Weights of a small transformer language model: rotary positions, 903M tokens.
MLP neurons of a small language model. Each row is named by its layer, matrix (gate and up: input weights) and neuron, and shows model dimensions 314-441. Each number is 128 + 24 x the weight over its row's rms, rounded and kept within 0 to 255. Numbers have three digits each. A neuron's up and down rows have the sign that makes its largest values positive.
Before each neuron's rows is what it responds to, as a language model described it from the Wikipedia text at the highest values.

Prepositions after noun phrases. Prepositions (mostly in, on, from, to) that follow a completed noun phrase and begin a date, place or other modifier, e.g. "$152,000 in 2024", "government on 14 December".
L4.gate463:161128099153160130156100095143131149100083134153146133101114143114115155136137169150135119104095088137162145137134117158156088091093112138103137144084145100118138080178120169118104161145121180105110175142137105139104115138166143128095113169121147122080125122150127121129103146162125155111134096113130145142102118180107191128156116136146127118134107130105120096123118144102160149116122
L4.up463:145075165134143099133167099125148093064113092107126089132124138156097159084146117148143152156110144149110137044127152110167135162163147119166101106150154102089089123131119123107112170122129104167125144101137122092097084135116145092153147137092096152111120152097110122134147105120112159144140143149149088135133118105128113114173151127117096147147125127109145119132122094136137128075117

Phrase-final comma before main clause. Commas or closing parentheses ending a long subject phrase, appositive or introductory clause, just before the main verb or subject (Landry, became; clostridioforme, is; Back in China, she).
L6.gate1790:174077075133077112116153141109162127167168143164132135104126118143127101090126104117083129141158088147167151140127089127129117165139145110113142111149153105146113136169098109117144091104095134110139134138091113131142119094163158122148139128182154160144172125129114154132131116091179101124105057127172106111142140130098204130108177161122077143171120159110137150134123103041116117124127
L6.up1790:152172134123120078147161117131124111114156116113181154107125091142121113173152164153131144164164143117111121154132154105138163124123101094113153178132151133167147138146128145150125145129143137120121123106124088170125108101109129120123128154130190142146140132166102162085143153157094141127100157117070121114146100115124135144140132094138184113108112155107153163116130146101117144109131

Finite verb completions. Token that completes a clause's verb: past-tense endings (-ed, -d), -ing, and have/had/has, e.g. "lack|ed", "average|d", "it had", "drop|ping".
L4.gate1822:113099168121117153110143159126122154129120153107117190109151140124122130099127096171124134051143120113104133113123119111100127144144125110102120072140099136137125166092113160087113122114102148142135156126168174079109140129131132110162134130114119111178130123154190139082166152101127131135135129087118131153171166160103148119122151090123152154110134122160155144184139101103089102178108
L4.up1822:137158157088124129155148090127115131114110176117141135083124145144116120128114134141124164152151113154130148157159110149114108154129088128177138128129101121105120126169109097117148146165160137101147163103152129115104102106097097132109175124123128108148123118118105102094120130144098136160129116157143106156094138152116143075125112085100116118147112154105129172164159143143159081100127

Mid-word name fragments. Non-initial subword pieces inside multi-token words, mostly proper names in tables and lists, such as Ka-th-leen, Ne-o Ge-o, Mall-or-ca, Semin-ary.
L2.gate1767:120163116137143116143136103139124149121139102149133168115146166126104125116124113092141123123127126146092164137117117136102191138188095079125179101150110096112114060163120099112116120096140106165127117108103077125069138107160134117130111095109140144121095160124138127116152161102126124107136131111094156140126161122157134142143127128161104068100158104118120104145119140105109133117132
L2.up1767:121108108093132128150136118100111154140124149109078087130102158113146118145102119163109130158101106118106194127120142126109137123108105113101098085118097144098133148140139133142114138111142146145091122110106133167156105147139129082145127141164126095129139109150108130150089102115108127134136142134120107129075127078117147093171141081096102119181157161125164137140130115156136144134105

Final piece of names. Word pieces that complete a proper name, mostly a person's surname, in biographies, cast lists and tables, such as Man-u, Han-n, Nazi-r, Madon-na.
L4.gate1119:151141117118060119142161138167171130137132129105143138080128144140134085114101149113076115105096184109143143106126198084104102161129156101083127083144121106164119144125116153124118155107133117123151135119115148124124133139134114093149123101151126084132130125101129120137108130140168136189122098080162145197135145140099142103124121149113169102171146144159106132123121101116100141089135
L4.up1119:155148114142113123128140137149164124138080137124125136081118101133135069113123128143127135154118135184116140117089121110079126107160082134152083135112126100120112121101135133114117134178125104116120134130110118127152090120157149134111079108148128118115177116075121127144127163158159125122122148129146124125139125166133131131119160135114154082134135150168137171107162083108131136136109

Number-start and season dashes. Leading digit of multi-digit numbers in prose (years, counts: 1528→'1'5,000, '1'844, '1',112) and en dashes in sports season ranges (2006–07).
L6.gate1818:086179129096112134161163163175139161119078089161134153139148179147130143117121123144140124139154122141151133153071100174142123098131114128143095147131151145124142157180133095118147158073131106145103149126158103162080134157162088111098160156153135103158134116148129118105135165100141111140118135116120138153148138148155111170121124139098163098138137131110090109126085148149079108147149
L6.up1818:115110128188151098140144091120136151088107110136165121105122121168133112112181127146118089114135134116119152132157148160108124099127116102103161118182157089142144117163109141142166103114121117121131159145104146138130109159125118125104155152103073153166118158134134131100108084168097131134077125137108114135154145132108087147148102135118142109156118116146119107115165145113142159139114

Mid-word subword pieces. Word-internal subword pieces following a short prefix, strongest on "able" in en-able and "as" in e-asy, also en-orm-ous, Race-land, 19-th.
L2.gate1018:142105110145144149131135109175115117103119139138121126114155114124134158116096118125108097118118100149146131116113087087133134119171187056163119136097141115168071105145195133088129110115138146115203095141078083135096169128097137103128109127113124102126131130141123117116174124156135141148088070120091113144142124085146069136088137158097102099128147103107115116101141135116102135122145
L2.up1018:139143165134129115104175124120144114145075162143159114194175126131189156113162152123135140150143168120106115113130149145119145111137150094141135120152111119112123142184142145127111125128140083145099136123056168135160086126104172117129155100118121158135120154142130108160097130110108114129132148157124135127139175147124105098145129121124136131188129174122108125103109145107167112135148

Word-initial subword fragments. First short piece of a longer word split into subwords, often a prefix like er-, en-, ex-, ab-, st-, as in erstwhile, ensuring, abbreviated.
L2.gate1787:124119139166122102154149103173128122101103144119160128174131143097080099140090100114147127129118132148124109122161132159126158129138132131140119156123143120146131098152126137116142122106155154167129132106113127138102110141085158134138132146138161089148156170142149102138165102136174095125135113133128149152105103082099175139131117158164100079144119119107089098103130123110108118078147
L2.up1787:151120130180127116160129114119141194140160132128112136108130131128133147153138144090144109153134149161113118156126128114145115132108167155136162114128155126137153148104104125108139152113121078132140121095140096120159128140131175089110127147132100136137084165111111123145113142104122117150132153108142114135152103112152089146121140128188108160137128151116111131147120151138182171149140

Mid-word name fragments. Short inner pieces of split rare words, mostly foreign surnames and place names in lists, such as Ville-ga-s, Io-an, Lic-in-ius, Andre-ol-li.
L2.gate1784:156146114140138111142113137132162109120104112141135138138116101167116119124104119131097098133121122111147103117134130115105097109118157152070161104111127117105132095093128154144126135139125121139137151080116180132147113125124120159138111088154132123149161162137154118124146171172145124118142109149142156165151117154124125142099146123136155152109167162117160138126131137112120164134139
L2.up1784:191086135127107102112163152146180118127130095105162083141161095142154127145141156115091158102134149134092096119133140113162115135120097143136142124086131086101110129140111121103142134110120118130112133138106131093116146114138116130160130123109171077117142109129179108139131139156129147147082116119117133109131085166159107149097144127148164114109133162088136107143136149147145136129096

Mid-word pieces of surnames. Interior word pieces inside rare surnames and proper names in biographies, sports and tables (Fa-s-ano, Ka-hl-on, Pie-cz-onka), plus occasional mid-sentence function words like of, by, to.
L6.gate1369:130116120166130199125107163075138133121101142133120159153124151096134103138101127167117129170141102098159180148136168151105096134173120085114093123114134098132126138140103129094112161130135085094157140137108095090080176098137121134123120113143148122126130150109127109108144147117130120168131106095129110177145147078102152145144094138131144086132126124165148134153151106102165124095095
L6.up1369:106139067116113101114160142116123087134162115131151163119141114103087128156143151127110102108124151123131095088167113153148144121143127140112139146130143084150137161146139137156120146097134108184135123094129102109116128123093133097127126118106093138130133174134156116157088134130174123159131118147190194135079159081148140132145149150117129123133102141119133119171131141080118127098105

Subject's main verb. Main verbs or verb endings right after a person or team subject in biographical and sports prose, e.g. compil-ed, had, pick up.
L6.gate334:125169130144133184099159134134142130143120125120104107140121172115130132130142151159131126121141131116117163117122099137111134187143125126156155068141095159154143133133148107130099181123133100107107158135139130148121140127096144163152113142168109134165101115117119110074145159088123145100134104096143116162127166166054153118154114073106129168099131124170132169185139124086151116137105
L6.up334:104141130100095121119137150153130099116133137104136130162135159128166110126120171133134090102166155152123119076165118129116126120147131109130138115118126157141149144142141167144129099109085161125115159160182162166109132093122177173108101103118163118145150141112111136110109171125160098139154127134156135140158127146115168133161153118119125132172110113129121146130116143115121108176155

Clause-initial subject pronouns. Subject pronouns opening a new clause or quote, just before the verb, such as I in "I just don't like", He won, they defeated, plus infinitive to.
L6.gate219:161073093101091122077167165117089121121133137147107131127108159141142122134089144171113117137085117107148160116112106128135166139077142103140123129120123114150143129124111100093090135125138103119093122177070134117093123141163139138110127107183147142096113124078112114138135108128160094087114104156097119134114127139196114061137173164160128079134127145132117109123113099136105150060127
L6.up219:131116152149173118115129138162134171132093116137139130136128122140111164115136120121136150151129117091137106128113170175110106166123140135104113105134113159124160145114169135141148171131157116151126134136157167105144146134130105141131126156147111153125098116146143079092102136134102105153100106106136147122108133139196142135161085116104126113137116118138130154154136085118131104081126

Subject pronouns he/she. Subject pronouns he, she, it starting a clause in biographies, after a date, comma or that, e.g. "In 1979 he was"; also the he/she letters inside names.
L2.gate1683:139124121131144107111131110133138116140118068132120172152117184116093139155138187163092179124101101107132125131125124126095116115118155099128173119123113106102136113125170119115072125107155131156157141147167121167110163173114143121121161137141131117203115117149136107121126158149132120139154136132144094149110161112126142092171166156154138152124162179120118124129113133111143136088157
L2.up1683:157125125104103082111125123115096101103111106097125145135149130114135148149101164157058168101141105124158131099120083123098069104118134133122160114123119088125131116097168088092090127129158148142106136119171138105146165132182156160128134141143118135160150117142122134114155163133131102159125125110122160147151158146151150128142163181147129127100157132109106146160117159169127166111102

Year-range dash. The en dash or hyphen between two years in season and term spans, especially in sports career tables, such as 2017–18 and 1994–1996; weakly, word-internal fragments inside long or uncommon words.
L4.gate1329:124131099147109123103141110082144155113094119123119128100175085140143096152149160139127117073107127119123104163143127121105116147144121118067113134141092114140101136142128098132121143138118084110125155110118136173161111108096118148134073110154154169184091136062120160145146100106103139176151146132109168129101165099129120127095151130118157108143132098145053147151108142101137129133109
L4.up1329:125130126115089157167151142112091112175123128154108125111150146106132143112129094083106144146144171095150090136209122102117109088152116175119089137125125149103139104107141119110150106138100134145138104098151098097092152131165085138091170132127092111127084142163094148080070097149140123124156116118148145142114071165109110137166172096124168120129112140158132135118121172173118114101100

Mid-word continuation pieces. Mainly the en dash in season year ranges like 2020–21 in sports tables, plus word-internal fragments such as Eruviel, inspections, relying.
L2.gate963:138138134135154150165134105177154114126142152121145143105097124097135161117144154132113126126081106127121106069117138150136115120124130162103106124122150107173110127129163088153146159096155112118139119149140118102152146197135137141163127153142142129145142070142113159072114132142178097109136129120142144136105124094093152106095091184093150113095123108147113127144100155146111135136131
L2.up963:165142177128102132086126122138137137134144110116140138119140074178156174124142118159138174171150097114102124094074109134161135125113129092087149156144095141129139153130155114146113128143129097106152162175112138120134149081161147141108129116169127101152149132091119094107191121135141150151101160131100119108137116126173098143114143098120120138136141110106132133071158158131115109139144

Introductory phrase end. The comma, or last year digit or "s", that closes a sentence-opening adverbial phrase before the main clause, e.g. "In 2021,", "During the 1960s,", "Typically,".
L4.gate1610:104153107097101131123141127149122142168157111161113126104130148138165142167148083162071129135141168114144090146130152117129127157166102125134142129161136119109110121136115112162155127111142171136088092110125136092134083128126124115136206146132135159147148103145125119075155143126134061119123110123123119133078125161147155110136144142156152098136131164119174106142083181089112093091126
L4.up1610:137147082111137102103151143112130138129135143096119168143102176155147152129182116140093129134117124125133077139109149106148126152163157148123104123118137086106093117125151101119129113116100107154114129136114131090165117114119102139098163166143140147152147125164134167117152068143102147162152144147125143153115116117113186132143136143118147092130110136133129119138126111150117139089102

Verb after subject name. Main verbs right after a sentence's subject, usually a person or organization name in biographical or sports prose, such as lost, announced, became, also; also line breaks inside tables.
L2.gate896:143105139106109142092126124153126148118133110169154165174139121180140144096166166127132136115089154138116155070123180143118134116122140117123150089148110104144109106100112142118102129135177134145138129129140088154105118137169161135116130122140144109109129127129135135141131115136083135142152136140072073127154144147126153152144180136100144129113093131162142146135154132117098136133166
L2.up896:146138092103121099167155085144151105126101146138142154082138130139139128116111137122094115107110137112177099122109110117164121165101132156120163100109087120118141160160080106139108165140082112136140108123135119162143146106092085123123158100142117134161114095105101101106110120116152147103165159175111084141130097151117110125111129161125115104122146132069107165169131092134108147152149

Sports statistic numbers. Leading digits or number words of counts in sports career stats, as in scoring 5 goals, 10 rebounds, 83 runs; weaker on nearby connectives like with, in, won.
L6.gate52:116096134162135137112129123111139108149137143114152103141117118151112079142099127148127151108100148137121174097121144165143124145117098094108132116146051156127121127156143152141126179101134134120103134078095150108138150158094157129132120139114156100146136106135159127131104158142102141119154139110133131137120147134098138070116151086184135150120136154136109155156094123132127171133155
L6.up52:131116133143146100127174131122111129117134137170118128132130118092094168127099114142137094102135136123114114131128120124137083125125110115122154104147111137144115108155127159130143144094105158126144103121129122111120160119085097131168126128120151109135115138117185120114164131102160132129097103096152118148116151114102120099122153175120137100113102125118186175145139161145160145083113

Number word tokens. Cardinal and ordinal numbers, whether spelled out (ten, twenty, seven, one) or written as digits, in counts, scores, measurements and ordinals such as tenth and 39th.
L2.gate940:146098104191175151106145108096143118173133110134131154124064107150117162152113131118150150072161154162118114146168183123138120137122149149109130099122105125168105095154103151129139156103126139101162097116137159118157188147173144106142122169137125112118103162157077141137136129128127127145109121097145091149086130148091131159137172105144129122199099133112136139159121134090137157055153
L2.up940:088139103086122136122104106127129120094112111152071114142130135164105129132095115136131099096123116121104125098104141177141146139111119119148163133141135140112182150122089081168144169135132210142186146170154159109132127121161131112134203127149152137118124112134120130080102070119113116140125132161108113100103161159114092093123093100135174122125114157093141171113106111145109125100152

Token after a number. Tokens right after a digit, mostly the comma in dates (May 7, 2016) and thousands (3,000), also month names, -s, -rd.
L2.gate292:086098158086125178143100153134094146132152127148162130122125150128133129128131097138121099117167131156128128119127119149135118134079121125147101147112104157126160144156154115116151115110108142081075151133109101091126103120107140125145107139141127149156140128178147142135185154113132095134168137163110090109110105135088098079115132159124160155092122176121143122090123139151133129105161
L2.up292:145122152092101134138127155162102122126134147117120134134130086151151147146160175138071158108129079132064108153079166109067161167135173120130146127118117102091087125113134108168103083097099090080147113145128167178131188119108146064138157156152138087123189134175144092096114153147123094125155143167103073131137124142153147118183139093167125144140139153138112106088129091157148151139089

Noun after possessive. Nouns right after a possessive in biographies and sports text (his career, his win, Chand's status); also single digits in years, coordinates, and table header words.
L6.gate451:099176136084150155144170049096112119098080116116108162121143118133130121136147104175139101144120184140112152131100118132111115097114139116141115125110141107159148105117160111116111161103139134117137066142143148129161099130155106100152116115130124121155151123107135059118102157169166100105090093089094143124086152116142104138119108153117131132109163094174145111155121133163140119105131
L6.up451:112084125138132105124124137130092086137181125158106130116162112117164191134121097147134181137115146082133104150148098181100157095127138129114103143115111114113125151086176123160143123153126106101145109136142133137128090110168136141122143157137127154097147073107140091157149168154110102099093134097112145124136156125094130118151130138100080129124109132143136110111129125140151144130131

Mid-word fragments. Word pieces inside longer words whose ending is predictable, like e-as-y, uncom-fort-ably, Pa-s-adena, and modifiers before a noun, like commercial successes.
L6.gate1723:118143075124107120130095099106106127132128081140127110140095105173158121111103162128101134133177101102141140151117119166124106142114088124134127034090110147134123109111142138113158133143114138099092123149114101163110119169100123141071131132162194128145151104133105150145152091134121102128110139130097119172125116128113130147171120162165120144107118094109132126117124146124117141118144
L6.up1723:157109105134120194125117122102125129095089126117109159097100166106138172107117102126145176114108125150109098124112156159121125080148097117182137149138125157138087125150144147185183117146115116169130134176123099131128124117102115116104140125121120161106126099160158121184124132145138121160151140155079164146180118094165102122116185161152154105095123114146134110151153087108152138165117

Possessive apostrophe after names. Apostrophes marking possessive 's after proper names or nouns, such as Sam's, Dylan's, the ship's; weaker on mid-word pieces of names and digits.
L4.gate94:100115087144126118118131117116146104112124132105068116135110093131099111131159111138159129105143099115177129096124131131122132142161134142136143109147179136118115145153120148125139111129133121123140099128119141131140131154135138109129148133183152102134120116138118119133099133097138125125125121143141103125093124103114161160150093131109109139115126106170124094132160129089135093117110
L4.up94:093103118109153099137113147111140105135141132154100137103151116159137111098146134123111117139140090135148114131154141116140092117128144107122182110102136157149136139115083096143142141148148147123104111146115168154069104156104098111172149092120120157141160127134121128124123153107136111153098105145094135104124103123120147138135144118146123117127098151120117101157176117083124117126117

Locative prepositions and descriptors. Mostly "in", "on" or "throughout" introducing where something lies or occurs in descriptive text, e.g. "lake on the", "towns in western"; also first pieces of descriptive words like hum(id), con(iferous), ob(long).
L6.gate430:156122155121115141127118112123129143113127127168078168179141147132116127123106103107110156146108160158140137135113121143110117149117134143147159146141079141114125139093131136114095100090112118144094119121092126072106089099074176118128154169117159165157090117174124137125138144126128131147161091166118130164141132151139129128104114134107175182127171126098114156148127113088164125100111
L6.up430:112134106179142103125106159113116121122100095112127122112109155131105120215136125114141118186120153129124112152167123157182134098167128129166144118126138148096147108109162102197148106162083187104135127102129112153133149103126134171112136103111158106148148103106126067106117097117157153120130104122133145115086076169124172121131098150168142142149105126105135106167128159152102147101130

Mid-word fragments. Middle and ending pieces of longer split words, such as nu-ance, eclec-tic, imp-ress-ion, with praise words like talent in reviews and some of/for/in.
L4.gate1399:125093113145131190222096136187113098159142148143164161162115120147179135134119106120152131075104131133166163124117122136090110119120136163105118096171080101141067133106119139157134144129135098113105113135141149139139143154127117146114106134089142132170142149101148131204131072105111111121086088105077112128147168125121132109119168167134146135097132087130147139098123124119118194105154
L4.up1399:118132134137105139120110187128114152111109144061129096134116154082138129120151123136124128151138090126108076133172157191147105118135102127120167128109123150117151103151142117142122113193079133148140153137101147089171160089148100152153125166133163127139128097090125124127092129138097083142134129121121103135094082122143105126096139121113138121100132120148156125131168151122127107125125